Weights of a small GPT-style language model, trained from scratch on English Wikipedia: RMSNorm before each block.
MLP neurons of a small language model. Each row is named by its layer, matrix (gate and up: input weights) and neuron, and shows model dimensions 96-351. Each number is 128 + 32 x the weight over its row's rms, rounded and kept within 0 to 255. Numbers have three digits each. A neuron's up and down rows have the sign that makes its largest values positive.
After each neuron's rows, "fires in" lists the words (lower case) most often at its 100 highest values on Wikipedia text that the model never trained on.

L10.gate210:096152067151089120121141120100088112065075088103132216091140136137088120080136093146142173156074070124177156116101204143131161096078142131158111147173114165093121081195164145135097069123144107099117131063115114163115139118148121107146124093094100092121085163156077150089128163159149123108204087135144106125148156109205095103121117107180107180154108084112134095123102093164185159110134094135173126103156103160130138092108143084058076077149141131121129102101161126069087118104133129101104184125152122114079127131083127088142065092116111126123103093149148108126108076140126120146101143121135106128169128120096092140081098118104144166141104158111156114160050101144127134112141127117156123130145068167174138128135102108118125086120107211099119064107131172067143137079155125
L10.up210:144105145051108135133110134140120113154121079120161103170101096171137102141159122132163114113177121087137102164117089097091082106063159089174177142157161109136096093193126139072179106157154186110102117118100181166160129127175132178119147125120166080166149105110131149128133170153081174163168096111130069122127107147130085087104177197112151077136117140088164136163121122069175129169125120188161098147053102165154159150134133099137165163121134117143102126138086110163138102135094132068135117107132113143118141158074096086136157144187145096152115133090117101036171195103079050124173193103073143121089148114109148091101121133072045184144160112148134159132099136184156078122067139144152081121177101081158119090099195124075126115109116115086107108130157151103097146129146127
fires in: "as", "of", "like", "asks"

L13.gate499:156123153135151140123174117070117107127090093082106143075127146144177104164172177108152107096101140139142140116098115142090138119134181125129134091177173158139110184150184095116128185085121128098121044157168142166143099129147078140130102158112096078138088114107114152126110166080139086075125130107127165129131055120088151187116152096143126189134098210158115117109081101086060135125169142152114139150104142115109189255133156147131108191136147146101111186113123101159107115082139184130142118119097110134151103177171144058144137113128149138171127149131203102111132152191078150090114112141148089080159077171054189130143114109137139156114081124133169098117162095096106056141248144146096130150198118181128122100112173101125148145101097049164130117108094126119142142143136124
L13.up499:100183162136124138141116146121133134092114131112152136117119135152128121180095100118140047122080065196134108177122148133169175139143221176142083136066143138126126123123131106039132099094111110110072097221205117134097086118134161164109158216074106132146138128144165159094149163060143134173129114168108117088119128163091128150130142099149097193090207132111185112077157103186109104095132116096136150146159146072103100190072123114164113174101128152163173130120068105141137150114137184174096155095171158150156123176120116148111106106096112153223108125100106127124161097160140101103063205135163125090112128118075075200161152156150099163117154141122100164076100107112172144125133106126112131139148112123181145094134140066071133156154128161156112152104154149132105113043162123
fires in: "to", "did", "he", "hannah"

L3.gate351:114136113142111136101140101171151099154106105189139137129086101139147151173140098078189099156146149140146115137089088113132134121139202133122108147177175120115127115117098109108150108125125148147089136159120158168115124172129081166103071180129081105097144116077147175146149088138149112141173161079171125141117092133156125147194128144128097176156126152140124088087110073255139073132199098097100134145138127107183138155146122154131147139160205174096215113112139103105121156098129125098117100108150154107157154127072189140178144083053127099137151095085138150111111166149108201099114118100146187106139143121111109087196113114113126150122100162069157074162110151083137125143151061112166118135113112114120160180080153094095108138135081134099177082061122124105192114110157094
L3.up351:107150133115113172137160077112208165155186149158175116159131135126130132148197123126117079101184119108156069109068107114144090051146153150152103086149108156138117136170138095157094110136100169104180154096130103141078113134144103126108121102135094095148098066140130156095176121126153118112126124047127095113175156065128090149175152064163139177149123111163170100120155141183104118099140125173110134154124141122166102154150129148174124130144226128149147133156145129154182139148095136152152117121150099120119135130132160062141111110140133108134101151108164083074140152098198130103142152131189163140090072104159063114143124104140096155097199173135075084091139191151151132136096105124171138104190153085192164124087180095091119142117115158072172100102105129146182196138136108
fires in: "to"

L7.gate1009:085138139112102124119144077099181157134130132146165145106152108120118138153143141181127136115151087180160144143112091165081128067122100072105132168131138148146154097178164137147090157117077118127148097122122181120113104130108061090121160078140050153205149125124124108139114110148147141131146116107141100194127108138109143141060178162107080110108134131118127129094136125079105171103115101061114144106075134097134159062075147109190089152121112090125115118052153095152124154150160120177102156076115129106139192149110135145145147142154107124115164092099146150116142088107183096114122177114180149069140195074129104131152119122085148103142087126074101113167059120153138102114138159161181108097142122118155112128086124174157150152164150176116145131124074126114127119142129189
L7.up1009:106130110141122131125132086088169111156162137105141154155144100115126137178157161162143090123093137142135146132109142125092099089113070134106102215179096114151137149116140175114167151213079147079104187092128148147150164153156060110147153105158121131225054171156136175100147125110153083122128095170097108151164113124119116097120111120099118171061099170152158119175149166099102137135116144136087134137136147135152140083054099119145123119093100090138094103074145088097106199137173128138117103078102104124137126114137129100097136146159068129097142096194119149115109136113175098107130167179162153157141176121126166144127168168163123176178114137135116089121088139163146108097172117112199118139125125087171161101070143177097147118118121145123099099117109174089105151055143083
fires in: "for", "in", "has", "with", "of"

L7.gate80:065177128195120145060100197158100164186165180193209095137161116138134171143170144091127113125170123109139123150105128141116072086143161131169117115127155162114172148148153162136122166145093128095095105130091133172155116102148159138122087181115098104123107134140172144071128145101149165131152077136148165102151097163154090150151098136157151112038153093140124094180157128197131107098152119093158140145130145099123109105174069154086069096109154111113128137122125153136110131136226106104111085120106118118088164100175121125147064140133160105145145158153111104175131147165127079104117147142129142173116120149203097120099147145102151156151097145136117094130163115148142096118168103152170151061084121146150158153107117101131158069120106078121138186105176102109126080157143145
L7.up80:098191127167101044096189085160162131118151112131122186141166168057124118112159140148157187119159083110121079175090106122157134130136122129120095118070098156220157161127097155154098123077099120139110084093124108158132174158164153182097119096135138106163102141113077153164148140101159132138118129138113143078123098129090133187127130090153108165100142103147141116111181148177119141087140131093155106184159093113147104149186109065101124130078096084135146129153074088170172197118139095159120113141144168131125142094114194153085076133184145114136080113100142140152134071146137120099178161131145107141148116171160116112117142136096115136197186130179124099143142148089111125178067099197156150152143161121135180052101145185130110141120176141198129135093211127148141088144173087
fires in: "the", "in", "at", "to", "for"

L10.gate720:115068193138102143197126086161129139125157129152222199065173086131148163177145157119138055127074071157094147118085177092137099170162146169172099164214101148120125154098099165082167110146186112137173140109144128079169147123144118121134146119137117135100127045123078123176147172169118136149122139126149046141079165136079149096111161140135112120146157143129127153096112128139087098159157136144170132149122119103117148095162166122070150133095121067170127098116108155188121119052141141081146129125108077112176131151180137092108063158152129132127166174140123126104110135099128113116122143148139069132099164153071118081099111122092111120123106092135101124094156123122133151097161161108132125103078235126086144110112125125135166193125178137165120109087130139174193079162144108
L10.up720:098171150117114105119119133085140128130077119112106128158177082154132209126171137198086183150135145175149083135132172197090138075125151126148064099137130091146125150139175136116143130118123091134203140136110180180152157071116125140147148136129166111141091153147082142089120136163159129099129152103142101184156068112149031157171149106138087133146171147096070144073159149119080131202126173163156119123136064030099146202117099158104103112133083094088109125142042178160122150147160113139138129156061069132110118064137169101088105159149146129094103114141127204121141149134107145125110136108182173139085115082150126165141111061082132133069128162142177125142130141080148146130123167169154129159154144084126128168174150151154162105168109190090111143121139142117134146153146080
fires in: "not", "have", "i", "had", "never", "t"

L13.gate631:126110168138100138103158099132110110138110103154141103090110143139116096161092186112139062142155090141183158043167135163043078087134134088151139122114112143138162127119112122086078136172153152107107199120135112142102109120064172136096101148060082144120107146132112139102128145178082145125060164130054167096138125121158116139108142099160111156133128114114069177126088091121166158118157130115152135083121196128142165102118165143133126119184131109081139149130113191168136129119156104184152128096124167088118145071106062129200090077173144121147090159097121137179085167142150143096128125099132110120232103165126088070125082107129143122080159127179115169118151116137122127134121102106186128141084173118102166107074026169141117099143151143144088107115093124114156096154121159
L13.up631:104125084152161108174145124116154146141133104203134163074106125100114165144122144087154095112139141079088179163118090097114075118109100112135144139210154128109096148126132157109080052165163106119095140124136128150155169090154117153136149160107120149110135150127159146079115173118100175084056132100144095075123092142082111136120156089135114202096090170101074136126127103184107191141110185166184140149109152136122131138115113102088152169082156104151187131148074122167100137084139113122152127149083131117086147139113159186107102126076162185059170134085141151131097223119106138149136188129129156104191037136143170115170134107148162161138123108136091095138059118100091148129095161159141156164144143145079164129152125052119117147183095150120236143128177179161128071176116107
fires in: "were", "be", "was", "not", "is", "being"

L9.gate858:102112157193145124137095085105122116116103170148122162094193137086109142120128142102116118116146142129102159185135189113149124174123169172154172120103101131136116140080186129151104135123126132077114117167100109055142078145135129114113107164102066155148092114167157083150128065145121109118109155165193083185055111136195152127087145101096079167124187125090147161101136132185093152131058122092102126102138077130180143095105097084133156120132148147123106122092094146153140174079120155098142146080162120141179134210103123082117158132147080122127116204147156146091084163145192113158108158168142134125131164177125145085140157137074084169117144167077116092124123146114133098080146106113149161132106126160243098119168130120107104181183129107059100124071137141097100128142165164
L9.up858:085103107102132055107173137124111105146134110072115152143066083153092122111189119087112051127174123073077156158126114193115173152173146118102138091134127151137165177094121166201173049146114141071096131142101182179166172160123148148092137154163105142134118120150156159122091101129101112135114070092145080149179150147125136111207132112162130119143146180141086103083132155098141163126151163094158166190139135149115154109121116173148103133114145094091140144075114118155154121147133061129123088179163109130173104149084155106152128174092104028112153128187175115069114103186164104141154173176111147110114146179128150136127160081094154109144139167129198091114141131203168124158165103118157151184101171143130086115103102137092131176125121045142157100079063161140136124080127105
fires in: "of", "about", "indicate", "to", "for"

L11.gate189:080113116062128126122095123125092142129078119119141150114049091176122061076131184161117115097132100143138157063103157137103137103154150075174154096130152179135093121148163187142067125136080100087148114092105171154125085133151131173112058155106127130142059084143096177103146153163091128168128145155126074114087087129139142124142137138044133103048097138126127111114141136109117129159152146143139171131109118208162210143094151122169127155100119158163122085145110228128103104080116082105056134095128191139129178119132147133104093181110164121160136143109118103098104139116196140129117174153103158142201067157104122106147105158142091184190112102161143113086131155169113148099182176127156156081129079147056117149084138132134120079169170116100170123067135134106163125139100148
L11.up189:099123096148128154130081110107084148132117094118123083158133127159150130122114108145121090123073108117092133143128133150098180044085116137131137128118144080137098140157139180116105150092136124143142115103181157103153168165130098113119073151159113093135143106150195138067107121134117123137100132129133107125124080144188159101092122128172090142119117152133113165145177162090106100178094159098132106123123039140100129155129164053143134167125135131139117128087141172155168090112156178099155167137131098106128138036143075124146103121141136137119146097089174123118112122077153094163154126088143130201145137138111155139151117060123089115162103119157100085122161123126198126102085162095107136190151151095173148161234193123094145079120095134035174148148140193089137101182087164
fires in: "as", "not"

L9.gate340:143065102123135179131144136177119103102108130068124149099076142159065139142159089144145135139162096171164184115114153100165185121109152130155132085087145056123202177179137134149139162146098078156102181095089164122142090193166155167156160150164127138138069147101084079088115155166107134165108149165100157098127123155093122071128110180109161080112144183101129153172121099164092147119184212120143149110131133191118163108147169090214137092089129091158165102082123112146102142117108160127083119074133163144102158077125143196133114110132049123132147023098095100116129045136157111126137150140131084103135118133114088131160138102120148135130099131109101116103096098094080169143044160151150129139135133174151148137132139138135110173148157118207168127160145162060124095145127114
L9.up340:131105168099186162138144096177149119165155134136071080165083131113147104108140080106112165132136178105149200138130233185127133145120170162111115125142172075118112146136122154129133061099135075207090118115125128132109114157158117085159141108154126153137123085127071096110144142153127174105107111172163117127121108116114070135118116153131115145113134142099077150185065091179142139113081194172143174111100084127130160132137114123158169171186137128112154133119089077108131082112106106127127127116137119188164140061128186178202150150124106094091140122104197150124134124126185071065130178090109170178125146130149154129173135071134024111082124110112085120167168104170097120158091172155137107147100128170082106134115131095171104107121095046122186136088140132080148119183032131
fires in: "to", "than", "from", "as", "like", "of"

L3.gate12:091135115061155159137088122130143108142134133119113155157126141127095126126133199098185127107169092137123155099143133198158113132117133125079127099146092159078111087122115176110126145191108048113183087069075159115134065160188096104105101189088071095107094159142138170165137238092134198099104126170182161116108108096140118093155100135147195141124086113081157150151120112116156195090123106094106133098097128120160174108110157140124122125139099045152115160084136185205079128118127139149134164100124096155128093050117141137170146165078110109115140129143115114158071199206144144071107184198137085088121096080152148120163113176116137148186140177070128112165096148126073096124153159125098151157107122128141146105132168156110095097126147097124120131098175144081158090072135097
L3.up12:141155147137117103105150068164103142156131055137129083125083120119179095127128206105146095066110102152164158081161098120125158096110133110073102109159130119062066087197096135097150114131149139135124101115166185172106169137179138110083088099195176106130122117168158128160154143133174152096109119084115133117070142213227142103176091097160118132110132119167101130136124162127141140137132165057145130109111102124127120096126148151184089153125150173186115075126107153145117170132136129139137128142148092113139113131148149122162147127130135085102103126074128132130086157098141077146157135087145100068161129149078139174084125150141132080134220076219068114138091127131129101161140112090106116134109148070162109146154090110122126095136126131180109128059085082092142078116100134
fires in: "as", "and", "since", "so"

L13.gate933:132155160127028117064145141155154101105123083097177157110137083123115150077087133104101105149071050132126191087082107108135127109134140082182137141113091129102161177098132140124104199101092092075120128111132064134143117136132033139187117147157126101083101083150124164121137125140082077073077094129153151153150075098120173115169105084099141108174134130095133118079140125155158138101106140150105127114134154141154095105137095091135104094125168124106139075103082144137120158106121142096126161144099101119115167112139173103103137128148167129117112051169137088118183123129131173106209168163155136149122137156100103112128158111056128200102099070163134061164096176078166087100122066120142158164118171122160170079129142175112104108093147117119099157119123111135112189122174134
L13.up933:146105085129166134131095164142155090118195107065131150069109141124184119122117173100090123077132123077142139116137099147155086122097118186142134134109203138067118106187117128113137076134099143103177132179156063162046090096164130140150101084175134155160101121116117110137189115074134107125090146095145084099151131174138097163153145067092152183155124154121121112119081147107102074042180100156131160124118116115054158146132090120135073143085187096093127131141175102081167115146040146161130144153077115134109107112117152112172147146126152165114048088124094101136115064162148117129135167118104131086160086163055121085110092156107075124097144162123147149130166116088099155149074137108074195147125184102144067159096148115110154180088083130140106166106124104111119157128100152
fires in: "to", "would", "will", "t", "not"